Part of a small language model's weights: learned positions.
MLP neurons of a small language model. Each row is named by its layer, matrix (up: input weights) and neuron, and shows model dimensions 0-191. Each number is 500 + 50 x the weight over its row's rms, rounded and kept within 0 to 999. Numbers have three digits each.
Before each neuron's rows, "fires in" lists the words (lower case) most often at its 100 highest values on Wikipedia text that the model never trained on.

fires in: "and", "there", "time"
L4.up646:479526513466506475519451464524398514622514459515469556562501454507537630593451463501596471549437574455436563573491455507581469486485494543504520560501378526503470510603525464560486534548540395488462504462453569518535451478468503534460460535507610487456560524511470485568487429497482487485482466541508491444470471575534475496526488487457481401481540533612511507507433583518483493523517552575385369535509556568441547497534474538466443493492501465490477460501473481553437352596472609465537423527467517496463463468467512596455483548490504540451503440427393510444458576496560420543

fires in: "which", "a", "one", "the", "what"
L3.up369:567418587430493525548591443461426476604456539414481568461502476539519521569494541498611525483517508466542472557447414482598520526591619400408501498413524449485571581500498458510404499540555513493484487562502496485555518480508536478492465526602486395577506433485516520531422540448523514579499473551481510505432575481477453500483576424491509527519546419527499527544531407493487386516481545442522389522485581529498458523519478403423458475553506469511502526536576537423507461526510551494465514496482540442563536483540439525494493551473493430505431559536543398449455548597415455458

fires in: "he", "to", "had", "could"
L5.up0:579409454587437525486413509524487516499484560552430389488513484451471482529485467576510500490484510503523468573457596469512519545524508457500470567454552496448491547552502539536439455546434451525538512490528406593436434532451539527513446510468467454467620490615566405539445490461496401464477477494563425553522487528465481526457585555453607438503506474539547458420610524463485451440575532494607500554464451529574422597532493478507496449474554540493614517512496465444478502418416484568452384507531515498464534443573543527511514527492490526458469461564547394454557523433563544541

fires in: "that"
L2.up408:518517563484482491471394512505451474525510496503548549573472401468524395464497493482541523480433537575384510543491558413514629418472490463467589552511458488518486458528411428532567573387497459512454550507544506519466510492451459499491434476471568500634603530522468503509565567485486472548532571554507456542492517538549463526452535500504575528532357486539414473463486479567529512627417569523490486547431509472464553474517546505502498559538479451514582628525536527543492463422462463478517511484453492467497424525453584455514380487522538401489497569528434471457446582528447552471

fires in: "that", "according", "least"
L2.up502:506493422480412582408443468443545473534515534438500492526457565533469481438466531533529495548500462558513526446470538515472464468460455547519497514550527539483493435471480438603577417491482553494539575497389510474564531541488355531518463527473549459565646555576474494458505496513526445509462557503485386514570546494448529480470499452595533506487575534534479421537441540508469489480530569545492593532534528460528515456547492570495466490525501565431493490535499554482497462410549455376445482438514401450476483565381413537527476529504550573518490562456442493538482464556574563323

fires in: "who", "which", "ahrar", "where"
L8.up179:519599401471565483490576474474568398505413561501438472532440532484462516537458598581485482533501397544564539508456473510557451525438459488492549441435529485548448543455535595514451513467414459444390503481482462525530561524538546530452454548500522559511520454549627520505526507523416553541495542519455454466514496533441489484564459439505480400544482550492481454450444474453575480501451437485505459500532521476429446546472464531487451461520410412466417638548517530461553497478491512489408501593445395508564523480448508558549404549555579559524526508569531491552520603549604518461

fires in: "of", "as", "at", "in"
L4.up756:411605522483498538500445466443455468455568511573437485475390536515482559581367423473513543480545560479470458490460560491485481532514400478512529511521450513458543443488379530637550554521545541506491440519427520480539409524533390479567464363601472485578471513482485454502500539469509458582492536430563470495493470524583397482478583494564520489534487511421519588574515439492558483542497609444505525469475534582573429487500515537438541468517482477535478474540524456566519461507504541567518541471426559529515434526466459582513468475438400466482464519461536506424535574499494452585

fires in: "s"
L3.up42:494515543423524509423528545536578457499549517474485494564440462503459557549495507480495514481493457494522472572436467472441504557373527640375461473462531553504510517533490488452535598445460484523476501545512497571477471503494505543490573533476436492487557531510544473556525509549503526507514497481471505506580483599531476419508518498579452553494397620466478436543489586530419393467551653487556497411557546449424438483451577365488610561491534478479559491482474513465509499485610490478531424539513427577509517559473565567465471529484533413476490462426509414505512411523464493408

fires in: "of", "for"
L3.up206:515565402486509557470536529483517514467502429622493515465489542572434402516519424461460592505487472524518483476463580442383477575530471529469490472529532429601565517459453521603524531491483516478513534465534484402489468468512610510543473426445553463528589506516534441471506573559522546528552492492435438479495487499493389467529429548527491576549521553594502505501475464476420594488505544544498396579485480588575466597493501517514531458430469498476414572488581435545467468451539447534465498435529385473545501579435508536523443554562483404449599533424578475522459463517459469494

fires in: "with", "of", "many", "these", "most", "there"
L3.up497:496471483542558559481582435452460538490446466528428534515506556550552554558485571526529430416456461516492537521515493493539566589470516501523603596486419443533538583446519591527544487528574593567490541468466529420520514549459490569481438613509489528500564502513460525493396539475578597447438484561459584545452510476494503511420541477539531496453507486512529479528444488586427509517509442532442356424563561534502562518433415529599462459451462463509530468505492507440496362447382500431480499554492489565482465484404522435535408460445525473450594479492502489477454497438512510460

fires in: "of", "to", "at", "in", "outside", "between"
L5.up78:549489546525458474571521542591539519603513487515508417492511458449482590514534454557484507450479463429515539393513506600552606513511422502505466462426554533568489550506469514496419515533444558577541519442563495585593501561533487594491505533486420505538479503552510419502532536401466502498573589443581421473361496410550513507515490478501531443389526471496554486512533415457456397586518497570480551501507473500506567510500440430507471483499523544510547425471437471446509531549493581468483417518483444407451573506560551514445453470490506441466405400543511475602461488494578484476

fires in: "that", "same"
L2.up337:548583446533566450444420498499497544490546409482530508544500506452540483417457517522601500519470495520391565496482467467495521535452443472572579511565488551439501448585472468477514497478537446510496511440402553574540511493517421480545558488448527517513463474509405494460517526492419428395488530487533520596473529499525462455418466550554487594523468510579468565520501561586555443527530580474525426503565531455492473444466490532527474461435522477498552500378507596443488538452565477445551559517477463585438547470434503557584402443564612456430563521526491498581408593521382487469

fires in: "after", "when", "for", "later"
L11.up544:442503476545539432503563592526507539489505419472496543511464513536469434573515481597510481468448491484451491496520487485457562458485527560417472541534482533530416531464559463531472535489424502561474420552383541530493517440497502556511443498475536463612570588510556557440510544515527447514540463563596483488445493584452487578398525523501552532475467459508477484467404460512542482553446539471482556467473458569459465460548534524582422554410545395464605415601396503496552343395557524513523578518473492446574444507569591519525523490443429483564510462534481579502474510532465437482

fires in: "and", "the", "then", "however"
L8.up155:483450456517467514449485429572427501487404452392505444522465479576495599516412400524448519586553437537525516519492597557538526443538468513528518511542566476562428557538528441596538482476479478428517486519485544502630478486538462505605519544490459473451497447571578383446447506512546469449474530638492420545483583489558428502479540520460502520440546518547563506529505603500435526540523500448523463503472553526449521456455544486548418471430503490447491516523412509520511345502484509550479401509548480460448464528564564549502520481493511639560501485572584437538475510485463488534

fires in: "to", "in", "croatian", "as", "let"
L5.up314:474468469489492515406520525493538536508451497535509464479534511473602581493406545535509403508500569539522500445494525517491550473576463435503509497490526507525596457460511479459540432432490464451466474474554569503591465439443362483459426470550555452579535566540448452460613431566500453518448610432490476449607495464523455585525572517527463432504538543585455489451468484531440504484543491536467505571473456539531531533500590468526580472527510518465563380527498465491533548497422500621466472513489556399528492467412595468541515435417444501451580483458644469484504514462597524506

fires in: "has", "with", "have", "had"
L11.up710:481557540469479460548527425501514528587473489540508575519489399512552456497532487524419422485486552553488582494514537509492391454506577412547401526573498563482461504521542531550506419467502539578500514493417575477515635586450601506404487526480423566416478463417555543479422485527503415471601510524509524513470510467498538423540541508564486532528560574450456501613502534500487455505496483462610500462513504389481550514487499513459503480487562461476536516460520448440515477366526481503493484547447529520522498596425505543478454490427525489493433403494619541453526357550496476547

fires in: "his", "time", "year", "2021", "war", "march"
L4.up362:452417371481517488513557503494523551604441468540523530384466511420435442437493446493473459449449517511475465529400432460440479485464439483546651484465439518533487441535445514508522566524446384377450505535530631530482466475470609441543532509450554457508528486541475589508555571485467522489516482543526510433526437551476456603484533478572529490564579421503485479521503513550484531507477512599492533584487464408566521543482511565519498518496551556520524515545475600451517412529500527502527520547453489426438519541513441550628488576420453501524422540484534471532493445533468559447

fires in: "during", "after", "despite", "durbin"
L4.up558:534471474588582380424456478522516410477483504584498478489490615492479484429492497532518360581523407512492523408485460516431444593569496509455456454548478526570531539587477494502467473469529486334507517495450400489395451572544565496518504472516590510565539572416588546505460466508517474427534508542595470489502414453510525626518466470486492532503474512427550519579492465502467458526585503482539551474554478488530545469483505493526513536450567540592511506551518519494446463528476555486501409508475458503517455494540501537516422501448443450434485491603596485430465578592478454492

fires in: "this", "same", "ii", "or", "mathbf", "however"
L2.up99:572557466441493534357582462486457527491517553430495541518464420565471440472442519496580506562478524506518539600446503482404485499548482458586480495595481515478473514409507460576468502511570561485466485449447484512561531638477422536514500540499452458501522582547487423401552506550540531465403552526564394517473524359571494482456487553503518587374517480502424497423523485494503578455448515530477502538435500408409502441457538565455522476434458470448475458501568507508542485498489560516555487563529488489520506517497490556495485380587570526554552523498507483563562587480548420504

fires in: "did", "would", "not", "could", "will", "to"
L2.up745:539493512454494474512519567460488493598485442557521483467527560568487512524465543515507547436576476492555555509516433427561501518415454475518503462496526501634591503468443549541474473446564400490519488491477436456506445516561494532545443576367496425489523560432552490546434540559420511446416545448493512585474499528555443515520468529606568439455471467476395606595528432423548525567477475450513601466484427586473492479558469474581481550458470480420477545496579510474468437483467564468565503485422602531491493467498459494495475453519574356547493444540512535442560545575510478468

fires in: "he", "she"
L10.up620:506489423448526487536451493467475460545507469529574408517437509411450503445508533493510450586472606559385494505501553503473516536408470476489455500429460540594432452557454598442522560623465531475480443417577525563490514502514505468465489501463459452419432496505584432536481573564426519498622461588503474461428482472423520481527535517531571473560542550502428520470537576641528465475387555513553509502443493607544470576502476533505465392535531478499541549462461410462475604527468492575497533480523440519539588504501535498454495453537497556475410564556502515570495523475459512507

fires in: "the", "an", "of"
L11.up64:427464489486566506473439491448471447597432501476404482455503508461551524597416464550389581581579561497523520424530498500472501603536512529522440553544475498484517495556526472446553537550409501554507498541471460523562510471449503548539549555579609519492504484494423506477512501554514498501456578505457427391549465506531417481515426491482478636507500504548543557579458535403528483470453473413527495406586520636511457497586527497522437534465539430384449425471433602461556504509545479511496455470532440453485475462505501528517522495491492580486566481422524526515594484565392510507

fires in: "but", "and", "to", "or", "however", "which"
L8.up514:559468481579550445573489348624474493465464522485474510527522506554522521496405542481470482544518458461533498498476506527545556459510584458451496491586451497545353426529561525577480580465402472544410483540510464492523628469476505514491503438453510531523611516648535408513431543484459422580496501479555455525416521464528511507466463470471591493528477500548508465467521501497501421404463552564516376424479546450471527553486546586474422499494506511447626524471477502510504454441481535488532533526437526616413511507521519562585470453529497493510575469483449461479513483563475452508

fires in: "of", "song", "for", "species", "body"
L3.up693:533520547501490441459416604570463506538557492526389470512476557478412536523486494530446545567429519576439599444426497525518508518496487413477499445521475579489577526408469594496567576477600556585570537488481446506485538417463529514517486436472445550319558476468521616490484455548483429548513501480454529504520443629468478503449511505521502488541560401498399425467497582498494464552549551476519490528540542524525529538512483477537540467472527493399479571440560428549493542535521471460408445519514485417451480508495548484460478405604561442493525542485567554510511491440458539495

fires in: "time", "year", "years", "this"
L5.up31:504476506484459541452524505479604446491498543477448484471501413523508501484484476525560487457554490603457530526462522558389533523494424462517579485509489486442503433491491480544580534408391526408426433419422508473443460541509520490518448542442565505574529533506459552435438436486445568522539562412496454436541523524452409495578481480506526482584617492506479487436427538502524520456453463587503520533511526511539510539544356489567479486560513468554489548537552554527501458539485603522479549497560500501427509515551455665541467520487529644405470531549534452444527555382495548457

fires in: "that", "as", "which", "when", "where", "in"
L8.up119:512484380528468547419567485444455467532426461536442479472474566472553422494439497519517485584527450554427525503537579529469448427551529500515502511509515492567468476561446533511540450419521541597463449519406475567471488536499593491490471470512490480579551527504459552472532406571436471430504510491452414471531514461510488568409466528472430459553496571557588496453426385604538379426510508472535521468476585536493471556545506507484471531592512562477509501514470570488597494535438594545502575534452445453537477557551612528487441484528404499552462548512621426524507514527560463422

fires in: "in", "of", "from", "to"
L10.up159:515462372457509425531535517539415551504540381515465508602618527489476590497478500504529540528468504541430504438480526538577544491528595470456370482474457467493494518549452625553439450503414499490628549426572483479501443487462549528530566508481470616525470503494428494557535473450480425484615509457547476562502471441525473560500536488549447561497508519414452494528453510485489467420477601497507612503457553566522576498523398399529395475606481453548420481508421526453487541461540554518524461490475486480441469506440518549551471491491465580507534468432509551471487517479484546477

fires in: "of", "for", "it", "as", "her"
L5.up222:512531421471527524458521424576553414538521526372481453473512495530513497519351508421443526521514480480469481575525518488481467447546489550514480489519579435524497434531513550551476461560549440558415478448627530545499546524495482559536506532511553489574491508410434594419424445568456552531474450514590462515447587467438540525372555512496505507549503519514470509531532447494528400490524504463453530512430500454541469572533514501564444484483526512358483436431473557486412537419517472551473424635552556467500594518538580564464503474414513510486423527488521412546522537523486520567

fires in: "the", "of", "de", "as", "than", "for"
L3.up66:472577510488525495503507498525518441572575492492534540451563426523491427419479540482520457491442498463484347483429569463553497533438467608493553511514523512472502525479560390481437436529543383491506441481543561581473619573601411495503483673546516535527427592407446513432505506499456535551530477437452511563481543491557465643395577495524547494524438555521557481511380459456451449541515504503480537475476436489518541529518463500434435471585488553434491467465476497469508558561504529515470526543410518457463478590509537491510515477523523459499568515499443436462486550545459468471

fires in: "the", "south", "to", "southeast", "north"
L7.up345:482469566478540465480521526503475419430531455393437445409518528514531561519438547483554481561518509517526494475540485576459569478523525501588509525547532455354586510565442475462524509588362517515570450520512456525522433532470352480526570511542550424457500494556402538491543474572533522486404418523567548538540527446528504432516550535538523499429509468487498442491555543446484485511516535403502519519500471492416490548569575422438573387594487553455461532514555478571490492505471508371418469574591510509447492490598482537521503513536484453515465536472507480508574453559400529513

fires in: "a", "an", "another", "and"
L4.up458:535453528564555555444500394406394429533443618448521495477515378468452475521498519543536523560558503498526519572410539517531529537443412497547463466452427571606456559542458532499510499473468557576475505486517548532533511620472544492445470463622492488408555489538446491538483444560565522474462517530482500496509455521463446512444478484518511446440534431442563481474482573499564484532529510480539453489473445461449563513549525448626591556446487552478439457508554484377496431520547518498529447532451421529552572407528456557385415539492542426510512543561434423457508510475515463519

fires in: "of", "in", "a", "and", "madonna", "for"
L8.up533:596555436527522458536461437484492548522499503460506530492456484537421510468518426471402541512471592494441469378452547503458409498535409441523444541538528449530444444526510566587514575466527456452533432527478676539478465527437443552489509495645568492550490574499551594580522482518465489569431447560598497511545453496535474547563542449459480459512452498515448534566532450548431410521549471495472430558513560533418557502447404507469557430507515393572528531506489537477490491551475536438513478526486410497563502504525471532424499508473591458455500572484516422447491543464424537454

fires in: "in", "of", "to", "with", "for"
L11.up322:578416437487490493491500486558510510512424453482533572506569560396525465528571497499515411535492528593596483401565508511582489511465513411552502533474582576444493509540519516509564482514473418563502547559600429465414587476417525535520461527396557545432499518538567467425555474537510327554452474508456524589523447497517379507429530453542503503527466493518468499517420580413444519503511560508473505532491515463484518564480432527498426425529539508505428469454522450508548473539505449604502443507440536470500508490454539575590487511467605440521510507563583528462444417474530483461

fires in: "to", "can", "will", "would", "could"
L2.up301:474504496489483487474528556497518446486505422513468474498492475485399503488437579430501472405459498478513536633407496457486550573486336529569475609436455483486463424535409538565496542454579533583532504499553517480493437571572552567480430586456572503515547577509492460533427526508480554455404531413425587532507514514571431522485527552608507517530497513465531548500492435469516425529495460528540525510484458532498509568541495582533495494493499573394560519473526444485556435456451489582527539549503496507519537422496509373485395413536579475550607451431449550517480486508472470492

fires in: "during", "to", "of", "following", "for"
L10.up555:498494441541447506380510535475515542524479531534504510484562425415533493561565386518504469522531488536471486423451461559506512512490504476535523492457448514481513421492437459464454385518507490527543507481504443502451473549480485517540495463541403454612545563533452607526521565549549441518576501581556503521436540483509413533478513543498480496458512579479492543658400537496438521536521514551506490600524566521571508545512508607524455428512405497357505470492438522418435531513563631555422438536436422441557533495513504590490472541562431488513430452441495477478473508436546432568

fires in: "the", "a", "no"
L11.up1:523559564488496505558510504417536505591500523410487504494479469532513461512429536562519524532408539549507400587414499520483544490519455509533446542480470486556603474491427454523505552493647535480556461483492413402589494545507474571474515484500518480428461375469431470483564620611549522528464542494398439528525549508542605405594518493520535536443564490502524427548539439517569465475408466504450532547566602473486480490449478552476443476456508499495427481447477500436522547478460423554573564505506537502507460499508364509469503512532497444478445429488529461553501577506599544443

fires in: "in", "and", "his", "with", "s", "he"
L11.up154:501536526556450514599580494500525402558571424443456456549494508466609452479538418494555501571511582410480561492443529478465393524537436420523485546451466552598493580567562560450552477546520439491603550462550447512552479533529482499467499474455459503505527466486590548481470533464472518531460543494539439478467537475498488442518493455510424541446577526504514564467512480575532465509572461458545505535420449543521504495470521514454425445555461543511547487394583488352542416506399507509437520488432483471427436593503430446540525465362502558534499483508500498592443486441503493602

fires in: "the", "a", "alecu", "it"
L2.up693:481480495580402444480448431555547449601523466531504608552555582528426518499507469528517476431497493450586490496523503524476501609500529483388447534532520456485525434425426487523545535373542573451379503486581419517493491407453527530442568435502541515473545463518445448564614464363524494518586522496523538579466440404532449386535552617497480532486527528437497527524524510581463501479477481536561492543511509524578452501524548545471485509515476554493488435475538506447455552520414518510425441518485536558539538499478483530398562515531441544454524572513491489448435566508458499588

fires in: "after", "during", "by", "when"
L4.up682:463477523567574429507427528446578506555513477459515474547554504507456591456455462544551467470443410497365502525394551460472530516550543473548526464539503527491490480538558508574474501540485542527486558447536442583429427488475479446523524495549504517481513606456472550532497516518443550443566445503558439457416432557433501522391549451406532481554487441372458534580527503382492444461486524437491525504516537599558368535578573456566509548504494523501410522525413433624521490406489418518479529485485508502486498479522501527540462575431453552517643479504496506457478503503537508490

fires in: "and", "he", "it"
L11.up592:416554489480476524569451434531462536535455526485559485505486562530526555456517449478569521574484542433452520521430501551408471474568512543578458480432538535439535572546479532466455615512571539587510509421414469534499453465614529547401454527396409444402494571546540528574519537549593527463522485519549471598422488531475474481491379539502532426555524593509464525477530407532498490509496494502554446465541481529461492463524482508444498478495503501465441492489554537433530453396546477543470471548446492449507553537446506516393473573470548500420496412599543547533573517437591399464

fires in: "during", "to", "former", "despite"
L2.up24:420560473536478441474501471537416465419433560365447527513552446503467497546436532519563471589453453441439465456549464478461390570530482499538493488568403472509436514571469628589472474517545512462514525498467501553442510438415526411417498436537540483519481603459491555655464583542522527417443509518567450457589552454465572543423539552484529554505496526573512470508489484470549507607499581519473540562567536455553490507507417481596482553466537598543494569504473504540450481488457526548510420505411418455506502450518451530485460511480459490541489479476552513448462490434484558501

fires in: "of", "which", "los", "where"
L2.up265:512512461565460427464566554543348529561504458474456561483425542476469527451427548574439497562508440510467512396410573494553582431584477467458461498543496527562524510501541589497619490513497493532491541575425479528504481464506547450533508522397566517527548506442533539614479534514538447466515468610495441463469545419497429526558497348550525579474517614530444449447418446424544520469458494517464436537560565486506468459515387458546410469535517480560547524446467480469519503524454469500447521503581473541547552565525505476487452490537593565524461495409505440512462476473510464520

fires in: "to", "t", "would"
L3.up636:504445420498458470495406527462506466497479528491500432430465531508410436570551465461470481447453517523488521516475453476463617569458454515588539598453464469506572530447449445555507552561561563535627523524500449525540426477530515488398401545508558499551501534538535510494451401521438613488536518463576584503477545571519422483556599419484622479525525477563426500527546513520457542432543516566591525445530531541493417453496522370501473509451478520471603465546469559533519419559486496515452468445547421408501525410499496452510446506535554522500457525416501525590472481485506443471

fires in: "to", "did", "would", "could", "might", "million"
L2.up236:411511451523539481561522521462508463529430445465451524526562482482451543515425454523473503529515471540466518566416466472516573436468487471445456560510484478514595435540527495611494438442561549576573495441492383451498461545521606514501456495419551481486558523512522453504493558474475488463455502445403434534489524610473455488491572568461521399483499547606412551523535484420492506420569416491633508532553607573405530528566501539591474484562499549452534469458617526538528469502515535464447443558460508498527547365538501485498449481571569467530506409527456462441487549451485484523

fires in: "of", "the", "any"
L3.up272:561485465435521537412602485534481563471454454557470577534401482511575444572503481573624453554446527448460437531554513464492544532525506459481447387532546496528580493445453469414430501503480457474416430468479613443575572595468408585538530504459495564405527506415561444502501527477522528504514580513432475489564461570545488520595520497540564590520479454537475525461523458487506540534460524410473447578515526469517579522492500506416432514507518585434537504537535515430440471525415560530378519566525447436507573514470579548424522541487458455519519523465477481486463499564442464465

fires in: "that", "the"
L3.up169:394530562499485426427455526504469527559478587486516542416568569505488530529427526545462591498531525462381504503488453458392551533486579411384445504539547442533618537496391379490528492459521500472586516516483442430518435456412460524479545533454483542561527520609577553475537580501527574510490599488507466503548589526536502453371529526523533524571522470514476489521526495506445443433462457481591466525476444544481503436557491495543465435444506494464500549468500474475519529457562492394547574579444533498541544480455512521506417440500456473566521594513509469496478548533445490403

fires in: "in"
L8.up547:408520503449531463492499515464504537562549478476449502529478451471547504536515436548407468495644428414509472527551446548572555409481434502474559554570466511588493487544492540454500483491443592554535514481535506516491505492466566484432471515544497595470447489557470557492461568466496418454504570442573520552515500450480496478478512439449561460445546570511416526560482490439471500526431491481551501476440549546508488484458519505458401345559649485556562483554501550457602443449512558477448338515496443483418584534503580496436462562437469474539481576515475570492481512518454595478

fires in: "to", "t", "not", "could", "would", "olympus"
L8.up345:435431453468506446531553578496494571557445572419548474464494499381445495526536479558495430490511495513480468510508513403478569564494445505572400532483461526533509515569528495611447496471499431481494387520466424533506393497465542567478422479440578486523553592529500409428597506529500496472488494480544458474594548490483561595493608611475482536467481449585566473522589464502516497506506516420581493502471509484401519541514547546538500487498449552472522524452504471489563541551509510489529398454480454415483589457420614433509505495580510582538413505435500445436506510419517453514

fires in: "his", "year", "her", "s", "density"
L8.up720:519462483510541508443505502485513564571555495500477481494553470578452470527576533515546459352416552442464474466571559505490514417525481486569510497472521488524491371522536561606519466539474452470445523472492512510560489412459465541519533386455600452468569531506493545458575569497456542490547470522496371469491558494443541530488464458580588533476530523576466588447500533556511480437570511520444563514532472480583521524429456512480535550371589373479403537550423586483404464519508544545582495554549442570536383510485420529502463465466475549474511440512495458428497471494477529512

fires in: "to", "before", "after", "began", "of"
L10.up25:531495423549539560513451551527562493445442463466441588471495530430556551462487411399510473481501498567519405493470474427468531511481384602548463481470518561542486431522511481576427436536447525458455513451504471465464507404494475533429385506524519464518558463505532464497495536543510460530511507455615519575562508569497554597469565545501448501574466586513444531540503402544454545625506425513644520520483476482484475632562507550622407470414454517495486471476489553456452524438398508607516509561479447462495455499501533544510507530543487463463502550555584449459497486508516467512

fires in: "of", "for", "on"
L2.up503:465435461469495507492497510453536499477505431491526503481544467389552440521461387463343500519430533455435594490486517415522419533508535490560565521494529475464563553565468509526457574589572464537526502539527493543450529502473395526500457414546516487378524583467427477523519505604433548504502458516497543433496482456554462510521545482535574551463502491553437495443449496501464555521457560530443640466487563592460524465541381511534545474529510420355525479442451468613437527566443469532521445478524480551467488498409598560567548498526505559534497468498515573483540554539475543508

fires in: "to", "with", "are", "per", "such", "from"
L4.up129:463425513578470505436449530490471451436457498485459419583514417488548422539440508552539504456517539566464409470519465672489485522529496418580483525440552445449548533516571529519522442527482372486495577434478500610554561558548547454527545509522521559523453569450445471470465449515479450472483513471471428577528529448499503530479516483493500524490512464524548529540580567536464496483548476513425473431579553505533583585483518545503398444472528483513455402407449508499457561609551522389427455510501492517451631503478540507560474522516508481431549497485508592443511456561478627482

fires in: "of", "round", "is", "or"
L3.up694:497450548459589553553477475539497506545525587522544434485521536490469476590461493465519556560443480571479597465480516531493512549481523479487439448584566393514532571459572551574509530583514474551520447545599421495548481528498585516521474553471474479463518577558474474528594430591533479499528533422428519422488562388526474489486445552482472448446461498438421524473539418439503476560469494445543473481482475585486492472465423491594546447456477574478482437375402580448502623475491525422579393532503474566507511518438439443541461461428509450389512554475505491468516492557487494463

fires in: "had", "have", "has", "of"
L4.up628:529585404501482406520513526550488502482517496540415606531470514408566567493520486592617545523469401510493573538544556452548401503507579562513559518467534490495481545484535530519582522502510534608414525453492397505481559515477510532474440518480496549523540513566520520459521458457536415504502541530498402473481464479485552535433577481503474477498414506548465506513461567665434488505440474533515570515566466394530472596486462520508523467438481454367519448462535530409478528471419470434506501513417497499594426530422520513446505552462368447499526505542446472469465493528512527593

fires in: "with", "to", "including", "called", "of", "like"
L7.up406:531404425602581483423509479600445467451456510518533507541496523525496491456422515476443570490528496515490482423539535526614533461498522516555454635434506482424446603482462489512480479473452483505454548465482424532535523495552507483596553482471473516513461629463431436520506432505466492495551466502537469500369402444556491572415525483505534495507497481483575496583479529511487472539554444481477454427414560445505508648505492482455516482376578519433520502442460459500467591571550483448518541538474534506587572600596460527515423539465571511431527433539535531498463437526499532530

fires in: "at", "of", "for", "in", "during", "to"
L5.up58:420500540458412550537508477620433385509420531463408533496398533432437557585453466502481425562511472508500464516539544494502466559561431519489483474495517506495551475505539591550466466431534509561466525523452548543476492526420447557500495426530496446457546548426476528492439549500524554480528544469562489507549484492436474632452616520530492457532430516504551496516489421478424429570555531562456638604549542462456432516489398519529538455468645500541470563513526400496471473520519543533496497475443466521537444399467607529483492516413505472495531500513581463538509550453518463571

fires in: "the", "matheos"
L2.up75:412523538512562465492465485508460505593485502565466522442547375536479465473520567564528427409447464462480507455493501573516469526537528503492500557528538555520582568446478492521396529546514533478480428478518386483492416517493489542494584533568567540464523404311468483526509499424540492507526552560581518484426415539482471552549410449550483512493494497544500534484591488454508529516501513486525447652500559489588527426541505574480451456524567464391427429421529543438459440431577466480512406564469506515461484501451506557558522467565526463423578547556504502476470564520492503544

fires in: "on", "in", "released", "reached"
L3.up442:490569519503528508484487471527552487548552412532544423502549455433500548596497554552512459441523449577520503522525546551534480448461529508437551448500451487465464547457508530498472536557583546546557450376540557508539445558503599568462520500483462510571559487565491387479490446527524412521587621451583507520564519463513493486514431482539600427490494586444472556575535491447480477529509400444512576477521542530455547470425536577461525512504641529467528415519503539411512484494398580503443549475460428454413486518519502473456469436479475480461506466464431497500404400501542361505

fires in: "of", "to", "in", "their", "on"
L5.up6:393529538482445499566493460561505507518459496479530464488451525489442467515408434455394466518522459553464511386384504503532527539467430527513512577448519359469432483524427497569603519447520544521558478520433556496507429603464438508555485511506454529468639522488448530456455561571518431528537480472483468471511490477525433588545469518540439532508493542450398505443548474549580579489521528466555555517507539616523525485622454464415559485545546452513474505537485575547462489558535546458478361465475453440497460520526514628585482467461517546504485468462465523540511494434601516516